Part of a small language model's weights: 16 layers.
MLP neurons of a small language model. Each row is named by its layer, matrix (gate and up: input weights) and neuron, and shows model dimensions 32-95. Each number is 50 + 15 x the weight over its row's rms, rounded and kept within 0 to 99. A neuron's up and down rows have the sign that makes its largest values positive.
A block is one neuron, or neurons of one layer that tend to fire together. Before each block is what it responds to, as a language model described it from the Wikipedia text at the highest values.

Responds to: Foreign name fragments
L6.gate89:44 44 38 41 75 72 45 58 33 54 54 60 57 61 52 42 33 38 81 26 46 41 50 18 43 39 30 40 67 51 58 62 59 57 31 48 42 46 39 36 71 12 64 74 48 88 37 69 46 36 46 59 53 64 63 70 14 62 43 50 32 42 39 29
L6.up89:48 42 39 47 63 62 34 76 48 49 59 32 46 47 31 49 56 60 37 85 82 54 29 58 41 80 57 59 51 38 61 65 58 33 27 50 36 65 49 33 56 45 60 34 40 77 79 47 47 97 70 64 27 42 27 55 71 54 41 52 63 28 35 70
L6.gate119:50 60 57 43 24 63 20 48 54 46 67 67 47 31 28 29 61 50 46 63 55 48 53 77 58 46 50 51 57 38 59 77 66 30 49 47 50 68 50 42 50 46 58 52 60 49 60 62 44 48 72 44 54 41 45 43 56 60 77 40 49 20 45 22
L6.up119:61 54 80 50 46 49 31 64 61 84 36 42 02 59 57 82 56 32 45 48 37 33 49 30 54 61 64 77 62 35 37 36 63 55 77 40 45 41 34 36 57 45 54 59 24 38 54 43 40 07 52 60 35 84 81 60 54 32 44 60 36 60 32 53
L6.gate312:68 50 57 54 32 49 51 66 72 84 49 36 45 41 36 59 94 52 43 72 41 49 30 36 57 29 35 65 65 65 58 44 44 48 65 55 34 63 28 65 44 60 58 67 48 56 65 82 31 35 69 60 64 38 53 25 43 53 58 40 71 54 34 50
L6.up312:61 56 63 48 34 42 57 36 37 97 55 46 22 32 52 34 51 53 60 55 34 43 45 68 49 28 57 77 41 42 60 22 73 26 76 73 40 61 67 46 39 54 39 38 49 54 47 38 64 67 51 45 53 46 67 54 51 45 49 72 31 67 61 41
L6.gate408:31 39 51 36 35 74 17 54 41 50 56 49 27 25 35 53 53 57 31 62 37 68 42 26 47 47 68 65 73 22 48 53 93 45 51 61 26 57 57 49 63 42 62 40 57 37 36 22 28 44 45 47 26 57 33 65 66 48 36 31 45 40 46 59
L6.up408:73 21 69 38 82 53 38 63 53 47 33 49 67 36 46 52 36 89 71 58 41 47 54 13 80 65 46 99 46 24 35 33 55 38 55 62 50 64 47 45 44 64 45 41 49 57 51 64 12 23 30 34 19 49 46 44 65 58 44 41 17 45 47 58
L6.gate415:45 66 32 37 50 62 38 50 53 52 40 57 20 29 31 56 58 32 47 38 74 37 52 70 66 71 59 80 77 19 32 62 70 38 45 51 41 62 44 57 62 42 44 55 56 69 51 34 49 20 68 36 63 02 83 24 56 65 60 40 44 34 37 59
L6.up415:43 45 71 65 43 54 37 33 43 63 65 55 50 29 48 37 46 54 35 68 25 78 51 67 43 34 30 30 39 44 56 57 45 59 38 43 33 43 57 27 55 64 37 62 54 34 29 53 29 60 68 33 38 45 53 46 62 48 66 55 44 25 54 34
L6.gate423:43 34 93 71 33 65 32 57 63 27 64 47 54 68 52 44 67 59 82 29 19 56 29 26 75 50 60 59 86 54 38 48 56 30 39 79 36 64 45 45 49 50 54 51 53 61 39 45 73 40 41 56 68 63 55 33 37 65 48 54 41 42 52 08
L6.up423:65 61 58 61 31 49 29 60 57 59 47 59 28 49 57 22 50 50 29 28 48 43 16 70 66 71 61 87 45 50 29 44 48 35 61 46 44 37 55 34 40 34 31 31 72 53 35 46 60 32 85 31 58 85 59 86 54 54 44 31 52 34 62 40
L6.gate432:51 66 44 18 23 81 44 77 42 60 50 51 24 38 69 56 75 39 47 76 51 53 61 50 46 66 70 54 56 35 39 64 40 46 26 60 64 46 26 56 40 48 39 58 54 70 48 69 30 28 37 63 63 73 69 62 56 53 51 82 84 45 56 58
L6.up432:58 19 68 53 55 97 64 47 64 67 61 53 34 47 62 48 49 60 59 26 67 64 37 29 60 44 26 80 38 40 23 58 47 46 72 40 67 82 33 51 32 52 71 75 68 43 75 44 41 47 49 55 45 56 73 71 65 57 54 33 38 55 37 47
L6.gate493:29 28 56 34 52 30 37 94 51 46 50 33 59 62 46 22 30 28 47 69 64 78 29 43 56 41 63 51 69 38 51 74 84 54 47 42 47 55 47 41 62 56 77 72 31 41 73 47 45 36 45 20 42 46 45 38 40 62 67 40 69 11 67 53
L6.up493:41 37 57 50 73 66 58 49 59 46 58 67 54 63 49 44 40 53 40 32 56 61 27 70 50 31 51 52 61 46 63 53 52 52 33 42 54 61 45 46 51 67 51 63 70 53 44 36 41 18 79 58 38 40 51 51 35 79 59 51 52 48 67 68

Responds to: Surname word pieces
L13.gate17:52 64 61 55 40 62 56 68 32 50 26 64 43 58 29 15 50 42 49 43 64 70 79 46 65 45 46 52 72 39 45 69 41 45 49 37 53 55 27 70 46 32 48 48 50 65 52 57 68 40 48 47 57 19 78 58 56 37 53 36 50 33 64 24
L13.up17:67 46 24 27 35 41 73 25 47 38 53 44 72 35 42 61 33 44 44 46 60 44 59 21 46 45 50 41 50 61 57 60 63 41 33 40 43 43 66 52 48 42 53 53 29 37 03 48 39 50 48 38 33 22 23 46 39 38 20 50 57 47 28 53
L13.gate167:48 59 41 46 22 53 54 55 52 61 59 73 28 51 15 42 37 66 43 40 75 42 63 60 71 29 47 57 71 73 39 42 50 24 40 52 07 72 48 61 58 56 47 57 49 59 47 40 65 28 26 72 49 26 33 71 56 63 50 39 42 63 77 49
L13.up167:65 38 33 51 59 67 59 38 37 34 63 66 37 70 32 44 31 54 53 41 55 75 33 52 52 66 32 48 22 73 58 71 48 58 53 43 54 58 50 33 22 51 62 81 33 67 71 82 65 56 46 44 43 62 40 46 54 38 57 42 52 33 74 61
L13.gate215:57 39 79 44 38 45 42 37 51 45 44 47 32 31 31 45 48 44 37 71 62 50 32 39 54 16 61 42 45 51 58 41 73 45 38 40 69 43 17 51 55 58 73 59 57 69 74 35 50 58 73 78 37 34 47 60 67 20 36 47 28 74 37 54
L13.up215:45 55 61 69 46 19 47 44 28 23 58 82 35 37 42 27 48 72 45 33 48 47 56 52 48 89 56 24 52 56 51 62 58 53 34 54 38 71 37 49 56 59 53 68 13 26 55 43 42 41 56 43 40 29 41 55 66 77 40 41 44 55 44 63
L13.gate237:37 46 30 54 24 43 58 43 62 51 71 60 46 41 55 65 68 80 45 60 50 51 58 44 77 41 62 37 48 47 25 61 50 34 58 42 09 56 53 63 35 54 48 79 63 48 37 65 32 52 74 41 42 41 25 61 79 45 52 36 50 28 29 43
L13.up237:34 70 60 62 41 66 60 41 37 68 54 47 51 75 73 57 48 23 44 47 78 44 52 27 44 31 66 56 49 66 45 57 38 33 49 80 29 18 57 48 75 52 41 64 51 40 66 67 86 85 29 41 60 69 47 50 55 63 32 57 71 43 37 59
L13.gate405:44 53 65 24 28 50 38 26 44 46 64 57 47 57 35 62 69 58 58 50 45 43 47 21 44 71 32 32 34 22 39 60 69 69 46 56 22 67 35 61 43 46 71 65 29 28 35 39 38 25 86 41 54 43 70 53 62 60 41 46 74 38 33 61
L13.up405:56 59 46 46 45 32 54 68 54 51 38 54 58 51 41 35 57 56 54 56 56 50 49 39 33 51 17 69 55 36 43 47 52 55 60 36 20 70 46 57 41 29 47 58 28 42 60 62 43 63 42 58 32 36 73 45 78 59 21 46 79 40 70 41
L13.gate407:26 79 43 46 28 37 58 59 43 45 39 43 40 51 48 63 59 39 20 68 60 41 29 63 58 55 51 25 48 40 54 60 41 75 64 86 58 65 28 49 30 50 60 51 33 60 35 48 54 44 29 47 56 55 78 69 61 40 46 51 42 61 34 40
L13.up407:40 24 56 54 35 41 35 50 37 51 99 54 33 36 09 84 52 59 36 65 74 52 39 42 58 19 76 47 54 45 30 22 70 31 30 58 63 66 42 64 22 54 77 49 44 62 48 32 44 73 42 45 82 44 33 59 49 46 80 68 73 60 51 53
L13.gate518:36 73 69 55 36 55 41 27 37 31 30 57 55 38 47 56 77 34 49 25 32 19 59 58 60 60 55 38 28 55 40 59 38 74 76 59 43 84 34 75 33 47 39 66 54 46 33 67 35 46 36 28 62 59 66 57 65 46 27 42 85 55 42 75
L13.up518:62 47 30 34 44 66 75 49 67 36 33 73 49 35 38 27 71 65 50 48 15 29 61 71 52 23 44 59 43 51 38 56 63 49 72 42 47 37 58 70 40 53 66 49 31 47 49 48 69 72 54 54 48 60 37 63 57 50 67 76 57 34 27 21
L13.gate534:66 52 47 58 33 44 24 58 43 31 69 79 52 27 27 37 70 68 52 63 85 63 41 58 55 55 46 57 40 30 62 66 66 19 68 66 48 73 16 52 45 45 59 45 51 46 44 68 68 61 59 34 41 31 49 58 67 35 70 76 56 27 50 73
L13.up534:58 25 60 65 35 71 25 67 54 58 44 45 33 41 64 59 74 42 44 67 44 49 45 40 76 50 54 48 40 54 28 52 43 27 44 49 42 17 66 59 28 39 59 41 66 85 60 47 51 37 62 60 68 56 70 65 47 46 62 46 56 72 41 31

Responds to: Copular linking words
L12.gate218:59 56 71 34 47 30 31 68 36 43 23 41 57 62 50 61 51 60 29 72 63 65 38 58 41 17 48 60 45 29 53 53 54 55 63 36 35 38 71 54 53 45 67 54 31 23 38 49 81 41 11 69 60 50 68 58 61 59 24 35 31 61 45 64
L12.up218:47 64 49 22 75 39 42 66 39 62 56 60 38 43 68 64 82 42 24 47 70 54 43 74 65 43 65 47 92 47 34 59 30 55 56 59 72 31 68 51 41 53 50 60 29 45 48 53 65 65 11 57 65 50 62 42 66 65 39 37 41 58 53 80

Responds to: Attitude and speech verbs
L12.gate331:50 59 43 62 42 64 33 63 50 32 67 40 55 49 50 36 41 53 28 45 77 49 46 53 25 56 49 29 48 38 44 77 38 21 67 77 69 56 63 65 57 46 30 29 15 44 89 30 43 61 55 76 36 35 54 57 85 35 39 61 35 51 45 53
L12.up331:54 13 56 53 37 65 45 16 67 40 52 52 53 37 63 65 46 30 23 32 41 71 37 47 68 22 69 42 70 64 34 50 89 41 78 70 53 56 59 62 60 46 13 53 73 54 42 52 82 48 55 65 39 30 50 37 28 43 55 51 49 26 55 49

Responds to: Main verb after subject
L13.gate30:65 64 35 28 76 42 32 50 32 44 53 16 85 33 71 00 54 30 67 67 48 54 37 53 19 68 67 49 38 43 46 52 41 51 62 52 49 58 83 59 70 26 79 53 59 55 56 66 39 54 64 75 48 55 49 46 16 53 34 56 60 33 65 63
L13.up30:46 60 39 55 57 41 37 47 34 39 60 38 79 30 51 36 95 46 33 51 52 35 50 53 54 69 36 59 59 32 40 44 60 78 53 48 47 50 57 39 51 32 56 55 31 51 37 56 28 65 51 26 39 61 61 64 76 48 63 59 55 26 38 43
L13.gate131:58 40 37 41 62 52 50 28 41 56 52 79 35 61 28 41 39 84 56 38 54 56 21 47 63 40 64 78 49 58 60 55 40 64 40 58 43 66 47 46 51 39 41 55 38 73 21 74 57 64 51 63 68 29 60 36 45 51 47 68 45 32 43 67
L13.up131:44 43 20 34 42 42 31 46 34 48 30 55 26 50 46 28 47 47 14 74 79 58 43 58 55 60 42 76 38 53 25 49 44 57 61 36 59 56 57 42 86 28 66 65 31 89 36 58 53 70 53 55 33 23 46 52 59 68 69 58 58 44 18 64
L13.gate200:54 47 42 43 52 58 58 31 59 32 33 61 63 17 40 28 68 51 51 71 34 66 38 49 43 49 38 65 39 55 75 49 28 59 73 47 57 43 86 45 60 36 43 45 47 41 45 61 43 60 55 38 54 41 62 63 72 28 13 75 49 37 51 47
L13.up200:52 30 62 55 52 68 25 62 57 62 48 66 21 73 39 72 32 42 40 41 32 42 61 60 70 41 52 57 53 60 60 52 51 67 43 64 45 56 57 70 43 49 49 70 76 70 49 44 50 38 69 76 52 59 53 47 19 40 76 45 27 55 37 62
L13.gate343:56 49 58 65 60 71 49 45 33 53 70 46 90 46 45 42 50 72 29 57 66 39 52 31 49 33 37 47 47 47 66 49 51 51 39 61 66 42 59 50 41 44 46 54 49 22 43 61 44 61 34 93 78 52 28 47 44 65 24 43 75 68 53 49
L13.up343:57 52 74 38 46 47 30 75 43 46 51 69 25 84 43 62 17 52 39 52 54 64 58 69 86 42 62 68 89 23 51 50 59 56 60 70 72 64 40 41 59 53 57 47 36 55 69 25 52 25 58 72 31 56 43 52 76 37 67 43 18 40 50 46
L13.gate397:60 69 51 45 51 38 57 40 37 28 38 48 32 29 58 43 36 51 49 64 43 71 59 70 42 54 53 68 44 87 36 61 35 29 44 70 43 60 56 46 50 60 44 61 61 82 80 51 71 71 39 20 49 66 55 24 58 27 55 64 35 68 73 60
L13.up397:56 62 55 23 79 63 54 35 72 57 36 73 51 51 67 62 59 40 56 41 48 40 38 43 57 55 53 76 40 19 74 46 53 58 61 65 35 87 41 52 42 53 71 78 69 49 35 74 42 52 55 42 68 75 52 57 89 35 75 47 51 12 36 55
L13.gate403:71 51 30 74 66 50 74 39 55 37 37 43 43 55 53 59 36 33 64 62 63 35 42 59 77 52 52 64 18 58 56 40 69 46 81 67 21 44 64 40 50 49 40 46 56 37 26 64 22 57 57 58 51 51 42 65 50 38 33 39 65 61 33 49
L13.up403:66 42 20 59 35 57 56 63 37 39 51 30 49 53 68 47 62 66 47 51 48 27 43 51 46 39 44 41 43 39 62 58 74 61 67 65 46 33 42 43 44 18 89 65 64 54 79 51 56 56 58 57 71 39 35 39 56 42 29 81 45 44 45 73
L13.gate437:70 63 50 33 61 52 55 42 46 40 72 57 59 26 37 62 52 64 42 62 50 39 29 55 65 49 53 52 76 38 79 35 58 67 74 66 49 36 65 45 57 32 57 42 41 43 50 51 52 42 35 65 64 63 45 46 80 48 47 92 66 37 29 73
L13.up437:56 39 35 26 34 39 41 46 56 39 53 76 21 48 36 47 46 62 63 57 25 49 48 43 45 48 45 84 69 22 72 85 35 32 66 54 38 57 36 62 19 31 62 45 33 71 72 68 69 45 24 59 30 94 61 43 69 38 58 57 59 37 38 40
L13.gate470:49 70 31 52 57 65 49 53 63 45 53 49 52 46 29 37 24 71 37 34 45 64 61 69 71 39 26 41 32 41 36 80 64 34 33 39 62 51 36 37 37 31 07 64 46 40 44 74 37 66 51 60 28 31 50 49 57 47 36 49 72 60 69 41
L13.up470:73 24 43 44 24 46 20 72 52 30 63 55 50 63 58 19 72 64 66 45 59 83 40 72 68 49 60 57 45 55 34 30 49 68 61 48 62 57 45 55 43 47 47 63 47 44 43 58 50 60 43 35 55 77 33 48 59 48 62 34 63 48 58 70